MLP neurons of a small language model. Each row is named by its layer, matrix (up: input weights; down: output weights) and neuron, and shows model dimensions 80-175. Each number is 128 + 32 x the weight over its row's rms, rounded and kept within 0 to 255. Numbers have three digits each.
Before each neuron's rows, "fires after" lists the tokens most often just before its 100 highest values on Wikipedia text that the model never trained on. A number after a token or word is its count.

fires after: "=" 47, "\n\n" 40, "\n" 9
L3.up671:127122087101122136152160145097177100156088149152094143102083132097131145167103140079174096135091094107111129092087107145072118123149132085140189102058158089134153143105103084144099101077142153173090162134154054165140082151108120098125085095091173120136125104102131125149109147110125143117
L3.down671:090124130118220093112122123108144100138134212105120103127170142151126094154190143105133127145186110132165122145120158170117074143104119136052123107127107163171092160088140134127111110150144135086069088137121154066074190112156081137176110138151130119149108131126059167128161167110142120130

fires after: "." 22, "S" 18, " vs" 7, "A" 6, "g" 5, " Jr" 5
L3.up501:095138151115091202047099178109110146114140126081107118149127103157106108155088126079148116111151164146157167105154135151137114136169145130125126135156119110224168175112124129123098088062112118121087123127204115127138108182149138181170139141134086146153104126127100125175138093179077086130
L3.down501:097187128071067145162124064181115141127127178155139152148089144139112130142163098168072132114198127168102132148157110105106072155135125093145105128116166134075106110130174118160116140219180119162104149157134170089104153134134128098171098135169101138117116134136072112076115143103155063158

fires after: "=" 42, " Bol" 10
L7.up26:138091145081158103101072116147068168153074103145120150133177189093123143172131093105138118099132148071096101151153176094154125079158102116112145087115165100157145087053145143123152143092181162104122148141166112170124151156170111120161126123090124114100059148123157129147180176130133085145
L7.down26:155134110165097154104107110135119152130132087077170111094123154156144172140167121117128075161151133133124175116132179145158098083145091069169139117170138118107146164153134134081089135127220162158134172119102186077062139133143106112153164098148034159154144138139052127156104162151088172134

fires after: "\n" 33, " 2016" 9, " 2015" 6, " 2017" 5
L7.up31:135140173091136163166190066126157076102169075148082068125129131114130215121085098114194142146148199123121120134145108142128097114136168147183156123151120124140168106049116131090156210144123126134086135078114184158201105162120175182155125157126178145110141098148194141210094151152163090086
L7.down31:095056112094134166152126136125111104139164159179143132076140096171122095134091089145124176194152138126090093168096111121159087093128158151134112122144152090182153125082109114100186142133138111137165220144144113111140128143138098136153137121135125093134121121142086153175193126125128198126

fires after: "–" 57, "-" 11, "ada" 4, " C" 4
L3.up951:118039133150168125116057107101174098154081084131101093096123167111089145125108096208133182159135153063145167147101136101119148125126132108200101112164182133227119120139143073196081132119154094128115099079071101085174161183100107127176140120146149083116109122134134135087186110119118103159
L3.down951:166161081148070129078145172150143128126135153104156059091137126114134145091145083100114155091176099135122181165072116139103118108134127119151149131185127155114153116080060158075145084106160169175121149115162118120117136073193133104150113100117078152115141127092077115175147115139127153145

fires after: " (" 31, "-" 17, " the" 6, " a" 5, " By" 4
L3.up377:142154156127166132101129142087112107100159160142142124179101146145146108209152155157091141118161116139177201115172082084105175164140101177165138096118162095105137187154089118190106070051083178160137116107134125123095123169108061146131077147136119133163183126151084080109163115154097095127
L3.down377:119115172146182175136144094108132112160174175127092151144097129128140112124107138161134073138139073159115113180079082205093140124140120116210140150098162169083121126149163108123143137172100124146065114072149105173104154130119124126121137130094131142185191139146068152144164103148151160096

fires after: " No" 25, "No" 12, "ro" 4, " Lo" 4, "anti" 4, "Can" 4
L3.up224:124069132135077166144082196156129171116102161179115133080161134081200139117155144198172154099195107096156168106159114123134079140155091156106156126144132147132159149163168093120125076084123181167177160139135078124059059149084175183080136078080173132179104151132129148069078137109187083081
L3.down224:123157084151066123169094153060071109124156173124132122124135147115082115126156093164103127076162138153104063109120101171070104111140123178167123143097104130114129149153110091131106151094107107106073111132130127087104176126173076158138137151164116101170200104092108094096189161082163158148

fires after: " a" 45, " an" 13, "\n\n" 7, "," 5
L7.up151:118195041105077107105124163124162052139104099169066099116145111112104118162117050157165137114114089129165111133096171151114103120077098044150081141091093094152119177173111089129127132149122150152138179127168177127151133183168080147165127121150132184061153139134150146130172122093116131117
L7.down151:035149126154165178145093129114109105166110172125117121093175122188141141115114099105115144104121090125130187062144109201177103136123131143127128117102186129137125132112087130134100109107106105123088131131056079122157078160125104129084104158195118090133100122160137086142118132190182154115

fires after: " =" 41, " Ga" 14, " Ba" 5, " Bol" 5
L3.up141:103093131122149150073161068146103049135152094175113174184096117116189131153138177165144165146156166094103215090149148107073152152093163108144068132142086083137127130136149134169065123126111111142100121143125126123105121102169191099130178085106160117138146152139067172114148081207112131113
L3.down141:129060109112109141151101120041190174130167193197102119123180159130122162118145157109142142121146079166113125078088065160179121164136117151142178041158174108138204139152137103164099143150187107118117150144127141160112151130125104137104149131170139105183079061093168172119184156130154105124

fires after: " b" 19, "K" 12, " V" 8, " k" 5, " w" 5, "  " 5
L3.up894:082106119118189084050160129156129117129173171149124145065131132141139151152135144095112178105153146097144126110144107118105119121176109195153048115190145109180111123106119105162146105117124066096094186105158127120140131119122126187133125089110135132167141159135168093183103155193141122130
L3.down894:153193095114111099122137203142158107110095124113136139176124094095176054083121150172086125171147114085122130099106145108132197171149180122190156047126056133110110125082114128159096094156107167130114121142131117181134107145086114156123084097123104061103120148144129087097081140131101164117

fires after: "-" 53, "|" 11, " Id" 4
L4.up81:109100136136137164056114112105177153226080155131090128081106145205146109132141068152152184102133150155108167176147150146128142134125153140178122148092175138129081133183140086150163156117083125079105183106131136066195141223166147136127105083130173150165109067157106157142118119108119182084
L4.down81:156111114137063114129156083126117145177125096150090121123155178153091109148171103113164104105077123137119122123114146167139134068132185155118070129137114186173114159106151138130109150155091135075118046122136144108046131127115174112126124122203171156146104110071204057126143129124101148127

fires after: "." 37, " it" 18, " It" 14, "It" 6
L4.up695:175165144122165119138062147126153195203148078115137096089112132116132155115159109163124131155069123160128156189157140139127182147174148113115150119131176185147143103077145066086121105111187097177134075079138122098175160114113121160157144137142138115098136091112133177123147119174150115170
L4.down695:118115196103118116145110097140108114129152116115135117196129101103143121127145135080073153146103090205104129135146166134178170103185109083122137171187117159163129075080168140154126118165145132133144105152120147114110153099171139151138143104172152146120172155126114120146114109068133137173

fires after: "." 36, "\n\n" 12, " Add" 6, "\n" 6
L3.up57:150144066132099102126116152110112048164130110115163108131099128134142125121129139114098120080150122103077121116132166162133098114079172146150090105124144117122063142113140051100132058136100114102122141140137139081173142131102146100046118144123142141110110134114139190104082109139211211105
L3.down57:076122076119119119136162083176153074171086160167179124188182173108157115157089170105156127141104083098089124137176106157170097134121114116118123058113149157173155107192159156110144049197149070055110130118135141145089132136173181104138132125155136159170106121087170133103103076125166137121

fires after: "=" 96
L7.up615:178136109134088051146169115095064090132197126108112124073081176131174192122121110087144131112123132172152196090108119131080127096136139077121133094159135139100117055146048154153111087171054172081116154099099152127100165095109165130093133203154144144137168192133138143144148152077135070116
L7.down615:134152120143118186061133210162110134168107115134118098083109129064139117117165136134134142088080154109105202118143134119162153083143165099144167101150162102098049144116084136156125159164159133098109120157134103174117174116108216132179130110112092132147122082178089122174140077202137139122

fires after: " can" 24, " di" 14, " may" 5, " Di" 5, " Bi" 5
L3.up723:142121122088153128134138079164170122028126120130138129125151111144164159176085143126145166120151128113141135113132174124139136092096106171103101138106094081141062133103075135181114094166172106124197139090095106189123099110127100156115066114101159119166182151136143159110111173101115149131
L3.down723:135146091148064148115150084141154140086123105111112153112128119094169168142129128130116146106117064122091206152181109137121116105131127172091085159099160087143154182075084164149139124189080105133138119154111138082124098119116166091179137178072112136141138080099133125152156188113118171126

fires after: "|" 55, " Hot" 7, " B" 6
L3.up866:145118170172144119150079167080142120153144138103156187103102123180052126173168178108158113187119115119163127119127038127091101123142136140145098134122124147150108158161090105111116135184142181121142152129150152120143107170120133145106132098145104147067119171196146148129149168164105211065
L3.down866:153117068155107168141142159093104102151129102149166120132083237096060130130099164098124050081081145074180142177145132113158180137168130111102080101149134114156130120112135146120193138102097124074098169221110112072110133074157139122145124077118119112169131160142094053112127174075185129137